config.toml
n_layer = 12
d_model = 896
n_head = 7
n_kv_head = 1
head_dim = 128
d_mlp = 2368
vocab_size = 9107
activation = "swiglu"
norm = "rmsnorm"
norm_place = "pre"
norm_eps = 1e-06
positions = "rope"
rope_base = 51300.0
rope_fraction = 1.0
qk_norm = true
attn_scale = 0.109
bias = "none"
tie_embeddings = false
parallel_block = false
extras = ["capped logits"]
init = "normal"
init_std_qkv = 0.0401
init_std_o = 0.00818
init_std_up = 0.0401
init_std_down = 0.00503
optimizer = "adamw"
lr = 0.000775
beta1 = 0.95
beta2 = 0.98
weight_decay = 0.38
lr_head = 0.00302
grad_clip = 1.0
warmup_steps = 267
schedule = "cos"
final_lr_fraction = 0.1
batch_tokens = 131072
seq_len = 1024
doc_mask = false
train_tokens = 853300000
steps = 6511
dataset = "wikipedia_en"
MLP neurons of a small language model. Each row is named by its layer, matrix (down: output weights) and neuron, and shows model dimensions 645-772. Each number is 500 + 50 x the weight over its row's rms, rounded and kept within 0 to 999. Numbers have three digits each. A neuron's up and down rows have the sign that makes its largest values positive.
A block is one neuron, or neurons of one layer that tend to fire together. After each block is what it responds to, as a language model described it from the Wikipedia text at the highest values.

L5.down51:470527497431457588467395467462499501496457513625485547506431528511504395571485550432495495550479523466465472511494546517489490439475509526480488579585426476517441535523557495563424491476539526564431383562528511477460582431508433526572426525521424501490472404509498505492517425552523526528576550568448513541507594415529489453511614412453474524600541496471478508491440522481412457500422
L5.down646:523453444512550539454555515540530434585500483465496532505545492448452578484510521477541437561408565599572500485538481529493459493459444475485432578514517438487480600595455515513523485494440576509538464494597456452558463511456511464473544432532499454503493483520509392459518503429474509521446461532509601425566498486418483470524439507585510508549412491533431501475366439455540527606575
L5.down821:469540504541499514450464498389560436525532421514462454501394399429437466520503550526430536521459551453475494519497471444453583531548451541534436535509430431461502560521495453455484455513489499463465470496493456489533525541453586548579484536482528577492481548511530560488503566610566488489553575570502485497503452472462495557398459496455570437503507472501524483501579456489490476554479
L5.down954:514533474585513425488562539512501569484532496460523546492468428450508555429507515487513557512579573520459508434482577471554526521429497589482547516500462459485544527557651473504523478620570524446551619464509402476415512444486511497507492417482566564609570503579436487496530508556524467531534488600544514546481401455473463585465487540547476532444413500443560484487434460519533473544527
L5.down1052:460454511622504539586549485468469369424410569540412452527534553448401592528444440497506562481454521540487531482573503446474527507566464574515543449524535480537575522440549551637534524500425461553493525566523495531490487519466524439401369395502429465521445601500502545439578509506555496498524514442505501450465521371419509503552399484502560479515483529459404413562472509571547565525500
L5.down1435:469537417428519556475558501541504526494507495476460503553489491408496507574489519519495456472554504493474519521424413472562570470496503470544579566460520543531606598487606508554439458497460493466473499424502384510541452588455475419537500557535459496456435507515455447550477598497474491485414415440611537369513449559514413457530489432507638403598509516490447479507452496580527524446575
L5.down1920:443565497468485588502497548552521584554524461499555504517548445522499496445488526508502525479438492526537527427565413627503540567558505498482575508477437555522605543544528540557482456570409476486486605471505505472518572547463507519496480423571565487524569539557461534484471482450488505490542528495559502449579449467563550511477513549464509505439461489422522454540498473530482559543537
L5.down2305:494446456440531465436480522489538449512511529508565550524558546455362492496546422513436527541440453517474589477505489511439544493479570537471523517573531602527556566523524474491525507496572518551489508569549482500534463540506535491572516550516412593531475456550539532461523527419542505438486537583610545515481441568447500466427515573487621429470452513524527526540424483514502521535565
Word after "in" in prepositional phrases. The word right after "in" that completes a set phrase: in addition, in this way, in most cases, in order to, in conjunction.

L5.down238:485472433430531533586569458509559516517515464504542529437465479553442516481415478575523440470475523513444550492481466410468584497494442510595542491480496542538568484482531526504471370476608520424424433490474489462521465552512456488470435468493471460535552425483476584436468485440468552531456538467501590475569493576467525431506439553525589429384444545493492512466505507432410501526514
L5.down610:592512505436464444593508529475426544421459453593418570461515523485451490523487516483440621445432389464486564533372468482481561627483494424533539527474618442524531488466447480555505521503476509528430493468561523502462570493554481552563507457497465408468530431507562531498472465556551581479493456460512492533484486537553465467512499444537516508483549403539479519436522513645493405527492
L5.down731:525437527509476523537456455498485426465467390540545449501488478517486497460506527566552500518471530452496558527418498436514473543599618474477469536387451421537485378534482461555522511515434582399620479483592458393465392515514495459458543532424484443556474477504554546479466453412492454474555489473519484466478456491583491480492502570521504542509463508533540437460465473441489548468480
L5.down866:454453592444481500424512443423598517535494502482502478540519490529507654570596502454489510417383503468475487439463488499494486480498519527523468525441506460504439545438476676546510525486432548550511474473505432438530477501502424495413375526552399466519664490475519480606448461415402548382501402513522502418501580518507425465565450554384497494479567660484512528515505546375407468579510
L5.down1031:497482529473452482562656468520467411504476511581407482482478458505515488469523473435511590388421498562548406592486521413519470448598494587492448466467486502537458402582505478484518450400535474436569489551411434525567476446466481499541509484433448444458471460429415518480488434434397505465534543533507563462519576443503499491581459459534501468443449479486562396545392488457538474456473
L5.down1316:409570559419554529403464534577482479487585417494541439419556545461432553488540491484580510533506513528476418494549447552535451514562504538490525488510533405463466571549554471467443523487458481517515507510476512525487517401572405497522580503530439439549578500458526552477459513501429559537457558440614467568390532480555510483544484516551517627476478398539515468498540575440459554595433
L5.down1985:455553439566359481506461492646455531458460576513473529522547396537485522477573471495460543477545506528413581524469515546493461459509565564515522501381493486588409445497629564463529426519519439396430501479611501500510550433579366504541396584603522442438488420520511491517323516416509558506485503468548518483504551495551550478545472491510539369558476470525606518516517428442497533537448
L5.down2016:491422555491488533542437571620535502543506442545441500549542525514487566528481502577502442520489533591541444442434530434456516564524519500435501460555432498441440497454470471476390528438486578541578420553513516533571497556466530545525536428504510418472545599474518480416569417545572525553473552525479401351537430518499471528455464537429595502608466606523507493601454485495511516583555
Mid-word verb fragments. Word-piece fragments inside verbs or contractions, often right after "to", "was", or a subject, such as kid-n-ap, did-n't, ut-il-ized, el-iminate.

L7.down231:513544499541404540328439526577590488476449498582535427431474437528532523465559468550492562519536559445583574499473523504530578533600483448575484511456552454508584389509540501532550556514460598425451396464555537393580524569500533547487458447592528547542395508541487450467513525568573431548550548455520491550491488577510543429529490536417517559502528516469544407546456461501446479516548
L7.down266:592546463371498495542418485502540458485558505478530579463512535483506568483581518509465495458568511506489503547462509526476556515420480475533541597470537492521488499448579496474510520426461519578492482522448466445484490472513503629415448445478519469420454554515499452554589422472547445536466429485538521559407449555520519429479491493417467485472420600489488437494493490426510407449414
L7.down1338:495525430582400457532439504517497499549486597495509578483542565419519531508504546440480533423475555577643540486497562593574566532542486486493503434477486527458528502531505469533571489487511528450399466489463583650503517482521445486504452491484465505493516466529392479486601566474470515503554503457514601601534468435601552460559456439536380426531443448536522534409519486518472447392565
L7.down1694:493505510534474458506525517442540520512391539555561453493414486550572534543543497602616466646537588539538486507462551484531540517492476562590537485459476588459504511532515536434492534523556557440519440488438563510609487438537491460471651461392401411523504486516487568637493475453439476510445464441519457524497438565539475439543602373463520418511518445522466518498503400417519464443472
L7.down1973:503568557465515503468439542454543585487582452480549538578546492531457473482481524445465488591469498488497584520533550525458472458537517494493506537478381500538546470388611591547541449469506484504539530421476447482557519430431428484439459460554550545491499633497518479457493513497431457500439448418503548397474461486497538414541566523431507437516475511547457455538464499487488498528502
L7.down2074:569470526449426433535578384503528398394531539556401482474486521548449507466551405456584484465498531457561435535487526501515493456460487508486535466502441579513489614485530434460523493495493508503488497477359506559509480427542569478511584411463495582481535517457617475490529516495506468468420526539499516536439561541528557446518536490584469432652576436465531510512506407524495545441503
L7.down2263:400538590469514502486523559549571478493482517463497420526493505533463552534481481509543462477386555420538575404445532421546524433588440533506497504522536462464506502505567558486539594472456527467415500535349507535514533575486472501515487491500606560555498541426487421529499512373567540445403567516523480535438498578559521471602436427439478487481448570463506471447472565568509590504424
L7.down2306:465547549483462543434483530510404536538432496526483594520490531451407555551489549494501524539493512449495387483509547426617493519525491388359498495544497456467501574432493447470446504490415449489503477457543582437537442444464487449479461490418532461567507525466539588496467446564478515499509485456463529545545467573513429470533500573508520534519531542566410453467480543491424447528526
Table column headers for people. Header words in Wikipedia tables and infobox fields naming the person column, e.g. Singer(s), Rider, Player, Candidate, Author(s), Screenplay by.

L9.down387:560477518544497523479481492459515452456452435549513478446465459534466447520419524569493609452593510530496481453452540453451431526487520514471438475543493491478523546519515464565537580462574472455531514593469483422566525404418528469452549507388433469573523518582493514439468576507564433497435582470460529491501464544429492478482491517525498489550434532496453476493497485559466482496437
Negative contraction auxiliaries. The verb piece just before n't in negations, as in don't, did|n't, was|n't, plus plot-summary verbs after a subject such as came, ends, manages.

L5.down442:489575533534517561546468527492379471614524494609391606438446503534490563501531488525462482475500533603446461457538466487537543415483468517467469509409644499568422534492470405506436382486532463456554457479481520444538537441500511361457453549533381536518505616476454552533537539458516451470466481500552492490443522481497443561576500464487455495567405473574562474489416572507480513504454
L5.down611:490533497520547513561513459485546519571464430457456484475477487443532501426523534571515614564478461508543520449501526489483502493566462526462668436470446504457615560549487521515574478469513462534509427521531466515485498557461453517415434516576521549475491472502495497500569464413516537411446442568569516541502464590475476498468549464421531459522502565409509440571492564524476470467488
L5.down1001:517515615465544500531428544451510466510471481589478646457577515548491560555448510526483492489591506504460468488486434528548521505460486415506426554505487478485495473562512455591477498474508551488567495505539528447467551504472517594450357489532474537473531499453521457440546454570544573555598481505459522496462479490487480412566573566515431585548493516536501449503514494412479358532485
L5.down1365:461607444570479379515472474508438537502432448518472540452501492513511558485484425430503516533455507458495482424563467497572464394534472554655441495395503507532536488416485536385607491465441483527584395547550399549518464469556487514479519499507551512489438550534567547467494465502546449553510587558448488458483466477503558551569567600507530524448532431550510522492531475445484474504505
L5.down1599:383494482486579549537507460509556446543477411481478501479388379492461575488488531450490445504472436502481431493441389440377456462546472527489589453498450604451504456553558567510457425549528494466504551549421483485468530554501511494538523459425384571455505501587564507506521447493515493443558485558519472556484526461545505453480505458593511482573507505573466461519541485485458461524439
L5.down1659:477516472598449423524511419526583374586415497465526543494594600523417562565525510464585471544411518475564519504530477529444552455510462506511489530422443488503538600453527501581509456556423430520551509487519581459549476539472344426492554452550432534453502419519451484423548487427533466540489494476496540532502495431557505584522371547570520387546525519443458531430479492453562584475532
L5.down1990:450471456542537437507491488463480563525464400605448504521417478533466492527392520434518416412590449498495452392478382501460599549415575505542605483527438436373471577492543546487483501540581472508471503496394451510431505485513564600575443406426464458490469637510549483481492601556491504540492558593488554534476462450500489527545390504377426487453427553444479420521544540567509518471446
L5.down2075:524601519505458521463495511465544500535499490363503539542426562493412412471459497507582513551449480512418492629439616546479566475496563420489554490536508488518476453451483585477594448453422527504480505410498490448514471553604429539494566480474490495521456513558602499508446523494445495497486467553567511511555413481446514478494469465603459443514574490420465475519494509455575528462510
Title words and nouns after "the". Content words inside quoted or listed titles of works (World, Earth, Marriage) and nouns after "the" before "of", plus "dead".

L7.down875:507431519499417495503572464501541559576401440409541581507527527438524467458436524363464481459476472475477371501468474420526461571447441439524430471388521444554530579553484477481466483493511467529512494476490523476482446542550490561459507518535395470460555553506524511475465499497506508489555500526463520413485496592537505502458558560468570443441524477583386447450513516528540512471524
L7.down1186:484527464374519517522494501453525520550517510517429523481460411534481460500502483455509557445527463582490524520476538510471430555562540462497533492530530505513476546477553373498502428573531449461484541445425558598553522434491512489499507545541511488560491447446466532445490478442545460639449446495512442527452539585468412468523527568502514491475560569490510464480387509704497566517600
L7.down1223:613488518499518440617414447512525532491537481468455438441524481546549505468494497578583557535536445544580510472565430438473489530503536530534567630516469563518554472508470462461563422540498503520475540521565479508504497441530482544451468469487639544541481546557561494518542529504520460548507481553548434443530520576583449444519493373505591532463453553405568564525421519569531394455514
L7.down1295:398502598522513495552503518578480522496448438534510548465434470501436567476581500417523478501530505525532442445514477508595408437565439515505526543530544556570539434483481480383466450480561524528471555567509463571471466549492418573536495526542563424497490369498512565457536438542566518484377495474604444542471550482484492495567514513494480471520437518446506429518525534384446452564536
L7.down1665:492578578488499482518453546497524460513592439478504507476549451502535495443532501509415506429542417455475430544511563418521435555489477502514472530477500441357577474614592465384423549472589356507524462475438466468497499475403524510452549538554583464358491405534511606470487488452493458471541479562557473465525440623554510557417551529515524478466397455479492505494575523444540523436527
L7.down2075:537558530483503592503580433488514516556516435504405532515452541481498455505461417481486493418464477568436543450532453516471571535521460467447607489572447543500418519454609480499560524486523387503430442474487594369606392489501557498483468548476593556554523475468552497529398423629399517431439501569451459476523450547462504478437465519526546555476519527463592528430514551502445489462556
L7.down2165:608534466496447479581586499574561536430375506506603508493564499579473475495422513413551491462447510559552536547494500513611583503464514502421483527508551570636575533500480404462461436534535542478505444426528545495499511490511397482587423462480543418494493523584481520483480435457534450488444456485624444582522494561519536450520488480503579523587427481439490445512448478602450531482464
L7.down2360:574526477517490575451408470531493511506449551532585510426579444402519545541468410471448512519596408526501550583430479448518463553485528476513508424536497420565544500477521583473527545447598478506427458515474520488465489562598569444558534517558466511524436484535456552531570485517581448389455467496517524625540457596475529582494531520470453516450491414418463477530619538540395492496504
Possessive apostrophe. Fires on the apostrophe of a possessive 's after a noun or name, as in country's, world's, song's; weakly on the 0 of decades like 1930s.

L5.down469:612500562455458510581450546556490533443546477488467523488584520527513516418476477399496527588525531452455415571445485509542587415557550474424542604586500487537472429416525498419546537510509490549547499472558400413567541482478576524466470559502573459538527529541486470400467502530548516607438518476422524518519497574429487465476543523535491602575530478447432419567521518492599537570440
L5.down672:474535571511475455432514474622458477512535509489453507533472466491403598436495527484513457566521448429437574524479469463523601474638478437432453480512531426468432521489563508460457473481415477520543466546519528563436561470456513445490421466482564454486549563480572493404519421451522507541523515445438407637529405493564441472521509525544572543458461525485563455495512550427502582437483
L5.down1078:492468514474484454510545541484447416541533539486520423458556538470508608551474449455470522497581449552576463493592462517604489507478514438582387407507528530547531565536547450509492511448520408471527418470499469527438482415506499498440479540543534480530515574421483469472454592505395533552595551505432487461476534429370497530465594530520514435501523568598516454525485524537431548528583
L5.down1082:461564482462453491520511581535614577524568577542486507414529491457532566509520491476463424575518433464523513549595440377559471449521494556472443497533570554458478592583570465483471497595591543535561517487489551503526476511466560464599420453519508453511599401499435571440509542478469511486455591495413415415522598511601532505504529509497465515545419470464501464438423492480500454443431
L5.down1095:442484500448482459536505475459502507594533475477615534471479525508410523470476446499508459497403493505668540432431472559480454437588452455536536436521521506423528515557458516435529572460411463525496478507558381436514551543491460470446475460527540620512485463499513496515480374384517498468558484475507496539445492461403548449519531585464547490524485524434507497511515408452451544450555
L5.down1152:553468565603593518431528480464557502563530499610545393478501586420507508410482523503542413493425477516482479447536546502497451477487487566481471432500502584535470478464437530460539498576535504543448497467601594388558554524501488470484441487459529539548587578534549421512564504495539465561452536435512478523561538544514597532493482523588482458556514542492464389561510626556415416497521
L5.down2314:577523428386493540487522535484497490515453465470564524545427517463533528518517535505471512582362542459540543488578461455427455564535373450567456418483478449461497544490493550488427358512453437439551472424516463503486569556476436507513482393627457500411423431533559465500526495528537558474465388457479455478508526536418537498531576532522534469520418540452481452503473512426516530442514
L5.down2335:473542547587523539534425574528508569459418440545493486519500560569512531392441523504420567452375478538549479444496412426626585451444455470497569574493491520538445538516515459472462541501485511482515576531399447509524464564438441438607481494443423487483511533519447476529575482517455547506490487539486536517461580514542428521596532462522469434446481637541439486510521478489505535501452
Table headers and birth-date ends. Fires on column-header words after a pipe in wiki tables (Title, Candidate, Club) and on final year digits or closing parentheses after birth dates, as in "(born 1968)".

L9.down300:432498552498523467547505531490421461460484515460525465520525488522489653416455440468502522540512471529512551534558554575436494498484560427507531559495553560461533474421536525574467523604550465505479458493475535554532539573455475400536484542583403494518438602551510567467453498437541555543522492436436501547533443523459450603555474473493558503460531475554518541499411493552538508497521
Foreign-name final pieces. Word-final subword pieces, often a vowel like i, a, e, ending foreign proper names in lists and tables, such as Magg-i, Cerion-i, Malaw-i.

L7.down158:529527555470522471503538450476488445582450484459440458583563594539441481584448524465481552568482525604553515504435460487398533605420363440575474580481469494406476576551578527484455462445554515548543502504499570597494499584495470517578663489520492554496538478598485548444511400551459485486492455492474467522551521458589528419599513461533483393513444524613536519567523582615509387488515
L7.down876:559555541551572527384393512425571451496427430509472489462477567471454492484459423612489420444515537487541578536567534496529509591534553449535484569571536556460452554512536482496542498511471506487420494509487608482513573510530450447405515552520469401521518495531442535465530522485497529542563513464431538581518494341492557556565511481447482469478469557426557496467545397569524559500501
L7.down1551:557513507493515519446504528383484482566528493507560550434496464569549472518462494539540561507499458478511472473580455501601533416573443521482487498426422480447526399509463470561517524544510451554580544497517534431530437552569492492579458501555519491440465520490440417451549407522464458522500534503478553511493477491493509453555509440490597508453447510410594553466542574622515598580469
L7.down1820:552459460577499392602483500448519515424421479467519523406374467428580488497589474603487454457584414486518458515475535502506503558535435470574523492521550462483513454475546466539526506487502472491497485492452449492501422476531477516587437473544548567461523415553413523571566430455419566532559504446439491581546416476511529472587621511497547505512531482457463419425533564599412552491600
L7.down1920:503505497511521428465509494483519568447546512511555466504506430521610512452495506431475550517537471571521539430447470485489471460474452421543530488508507541482510469459447464485559619526494529457439502533500569503420522538443513433527491528482540511433519481580491444468509564508596520529464450538488437464518539478496525517485453594545533541453479483436469594434519467661523501596495
L7.down1943:551545532471431475491471533520572505532448602471581339484445442533454511530546585423490547437594537510613524408481478643440524549485421535439540471491540418547526489529533446592435456496458450478501500613544486400454506528484370478510491467462486507499473469501543628525475531497478490511481524509465500525525462580564545518546470516530564521470558463622505524541463513578601429446414
L7.down1974:525450545530502478542521478535457433453448517453557373573524456545422548507535558552518547475479574491435548476537492568511359527409467457489461523532464530540496570506554480545458489464451508512505562449505622531494429532524482505558498447520514461505534488551463559516534493542509485524482514451473489501501486582527480519531514466535519552553541543530525438480404523550485488546511
L7.down1981:499511543485487503399489487527488470558467572551541445458574501455538418478482481577405577508399507543478457456615555441527465474527492425499520551547559476457488480454547642522581438534543557508527492490467542397489578521498479531506511477528481515543472551540454538493560458397510506524447606438507510535607569489647499581598544509521485540469525585544519537522478446519460434498501
Foreign word endings. Final word-piece completing a non-English word or name, often Romance, such as polít-ica, Internac-ional, More-ira, Promoz-ione, usually before a comma or pipe.

L5.down10:453446464444504483574495520525561448495526438424585494524518497505447543475548623371501567508450543490528571472523521543451514569562484525492528490471486591384472430444500597467457549462580422555511464543468546383588482594478478472469557563579422554511470509536422588500567449455492553463476511515509437391493572520570433456469540567469549471527543511545415473524515583558431497530482
L5.down388:576514505488528544467599436517504520555414520585523519435477549514442396514416466462512486541428564493608497473549485503488398517498463489556481565417453482532548570544531520444570558509493545477498506438491492412461506517517420517589460453518475543578549545526519496511378514494518476516403519534477506513529485506485548552606563469514480460451427590414582469548497390547507520568557
L5.down738:529503491529541424551491477463470605454488469474481551572467455468554506439437508403529510605453510526478487466524404566464454530451480477503495474502520490396486616459531557530505485477473452501507454518520561571478487475473435447529505500512462513512519519557490488504379468513417545530590489470544419452520575442453578489496553391566455599413470491547538592446544493445593584448501
L5.down952:506552587467471442502510484494553466506470556530412516486548522481442516470490507429472545485489467525534542576464505533516477511461434491518471491519470516559532510492445474539429502580531468581467439493487488409538514502508402450509498495550582460517485539425457417668584428511557575556478489493579517474496611556451514510540595474476481526486462652486489450522552534396516463514550
L5.down1321:434496486435431493487505497448501508498461574582507465500522524570548569410561580492421415510376513509552541505500443536542467559479431501494514488524598463590550510473444476541418466478510479527432508532544584430577568537480427473446461500486567446529542620496466439444544420448555414399454551541457506537493569513447521517594556434470444490513398505500563506474516517551577561427517
L5.down1489:486585484497410520423460501460463412463467513555487461449524478525438566474515555480526507539481583456595522551508446557477520466503395505522467524481512563523580532491499575580383552412550522555520459512513506487499523482631416591492489443558564455480385475505411498510456463505437488506539520512512479438448478474608578515470573512475478403449472493514402551526534554596456556531438
L5.down1607:450540501507535518524403517540582436385564536596431568528532539594432585476476449503548505386464484505489486580595516461500524510470470566527487518591497463602508540497483485500459470496536573491474407488464585415465486428573478399575444486512503425571466527449421503449490429572448521621575441518442421467556450484460549461472554521432443553432498532414442541533419530484525492566485
L5.down2149:503431474500568497504494494519573437489515504518498463465509579483442484499559499508507505393507477599528451518575438506492484562577476450485521461422410485535448529568548510512534442462510498565356347526440571505530473523583552511482518529533562549421496486474562516483521505583499520487522602394454472495599411492602526572599460477486534492502385487461518477533538512619521472576457
Foreign name endings. Final word-piece endings that complete Italian, Romanian, Slavic or Spanish proper names and words, usually in athlete lists or tables, such as -ini, -ia, -ova, -u.

L7.down418:486530495483616508519489455578559525452423459518562551421541507466474553516444538474478549551470531565425540537446493394551494452590487540476457418472341519505486495589500471523487477545537506489492399542499422552458590553547470476479422498548469505478562479530506479456529497475481481441477505561529446573453505492550481401577527461525503516496461582492509455494452563502482557498486
L7.down472:618502487419583419503585460503514435547592460496506533525481521487409545525496554585529489524523461334490491445543548475454478409499405513532507450522506487510519486457447566492439586502537559465506665505455537487540473455490504575474534454509491473507451471482514526506527400524537516482444474516516510451404537505545443536453560460499456545492543475541560567537511411426522425483520
L7.down920:510456624533504547518510492542458500493632515451429509454360541538512608496542540497563525519582476499522492480503521487517535512577517474590494566442529531407520525561446586585489471487326499487525538493512502505499480505512529506484515517441534566555472461516502520480585506494528529471522437549467493402438487523462490568520497441498484470548538597512579426539524572404397497484524
L7.down1281:469589472509520498423406558559459474482524444441468461525501577482517461445489450547475486459532532518517486434537482550471492564427507517556536506517506558500524460438488503525539533474493598484541461375496502535466584567506408478482494519569477505479492520461514494504562437531491587536635431498449464483541486574512530583620496492395421471444469473617477446559496565539492548526511
L7.down1708:482483590544500468420543525520396495539462561544485398448479516429492573538530566578541433509536464553520442584565532437392538437576542484552516480477487588476468510539439458462471478465487471526477433486524472457514532492488558442605552512518554642568464488438488525514559508488450482504542473657477531525491459448514557567407528497452477528440454503479420433578489552487550586559460
L7.down1941:504454492594438591605476462479450472437540591522493608501514468449461450485477458454444506604468445515497526505518491511557530520618439468544478467515498422590479574551522537403544395497538461493540497455431582441494513404447534541465486497566410592422433479521452524431510553612521585485535500450505464482427460488523522567512491440534486473570492540581493557426434480465457524500446
L7.down2091:488406509521438513429477504497482389559454503463538482550419454496499549559479661403459624507498493539561442539521534455477568410444511529566538482423610500539523565504518555494513482582517542402476515422534532431434500510509484536478507453468499591538522531506536479546527437539393556540497544502432476469540501466528471508484467448532597459709487537472490469555483499476535496492483
L7.down2261:563388503597474549568550518600502532607436518535538484459442493487506447542552488578553481483576550486619462400510524437564526439431490433499466456482508422434450501460530608512528554549493465653565449468583556497503565499446524406482444520493549457491501573480465482508532606461506507404490518457491484477501497489575533522417468523548491479461453495439550463465513517534469470492472
Mid-title word pieces. Word pieces and short words inside sentence-like titles of songs, albums, books and films, often verb endings (Mov-es, W-as, Rock-ed); weaker in table cells and names.

L7.down274:559537487401509434448462537475481411440512497529638444555507593546541433523525424437453570576482504575502586422528510486548491485544538573567445470500534549528656461502527450514513516510511469427563547482515532573525450544517472498535572405423538502533448492523519512439469411533503462548578665489563459412518450485526529458448448546492584495418509465501531428562471519476521592464500
L7.down430:466594441575408535490555486546565511510443527473471464517448551469541595484489485507450554434447503513494478412457499537545516542459443580521392493493416570422534503473541472500494556568471526527605493479507558521520454546542545516509562513532517476413541556487453547376498458601584527550477452396561501365409466528491522567415492479540370482583441477473451480576458494489469523498538
L7.down716:523502433424504507599560527495540520469478478543605452608504547432457560480439436456426656456489534595501440548522580488535557482507449478504453505418507596510537563405578504545534395458471454558540508469532522606455532543547530507492606524434456432649508453555552526497532430501578563477446548473530484472501454395507572498487503565475556485462552569491522536507458469453430481406473
L7.down747:446518417499490540505489457500458464503511488454528503447346413499596474449447423377490487439510507568479512543465454517484384523434509509565436431495483525486462516535463478481491381523475488550547483461465399568509519532530562573423501558490587533401524480545497486527431439516491495510513492521541494418584514559580489483450464443433370482496458514434494476495521539472581500480543
L7.down1356:455546466523524575414457519468456486436441536528493500437527484510472582549494503457626641446458521522550535463622465469527454537485548474494506396571472535507525469599447493493479464498462507597566510502515470515463544526536487518543479524478458489504524490468514517527557532504484585478598422505539621466515463463520572601395478470517516594521521394518443457416561555533464569436534
L7.down1451:527430456455539501452492486465493573419397578445482529586463536531575438533561480473500487562569556484606515439497450557503570534501528523465487521491516496548543535567482613526454516457439446544502456537520500489606578503503499497455573453493488541530425415595451466452417482423511464510464430503504475518470418514501451491541491523440449414434451512536540463514504516479467424481615
L7.down1727:578505525522471508402491529507527612476535436401485450382529528542447453498541392468461452561586542474451547395579430481403527488530518539576482460531418422597455442560565518565487573523488544567436486497474471486543479532435449464563500483509517501440590469556505541488477511544509470488523503448393457501490448498522488356516527528546390464488504438487464446543464504444511489556532
L7.down1858:467449416455494553409511592452540514473542519487419545538469640587525478548491423492492447561505452392587578514540530496468394514461534532424503519476492653422402484491448447535521615496432480473564545487516563487594409497560427528483526435453474497400568435524491447567484406521465443563462499484457467556538483554489519391524468508579531462548573514517476429499483482420505454369515
Preposition-governing word endings. Final pieces of words in set phrases that demand a particular next preposition, like in conjunction/accordance/cooperation (with), responsible (for), makes up (for).

L9.down2359:560539450525498507485480589448540398435433467455377492459548534398497480452528551418455493510481538484495459478486509458499540473438481523530532568442502461524478519516585477396514532436519529491468489536421526586583426506403487602539424458605559501408484515456528539518574461526530429478458529460423423508533524480411547424496429424508510472454534580443401480529472477563523409591522
Clause-subject pronouns. Subject pronouns and indefinites beginning a new clause, e.g. he, they, there, everyone, anything, often after that, a comma or a quote mark.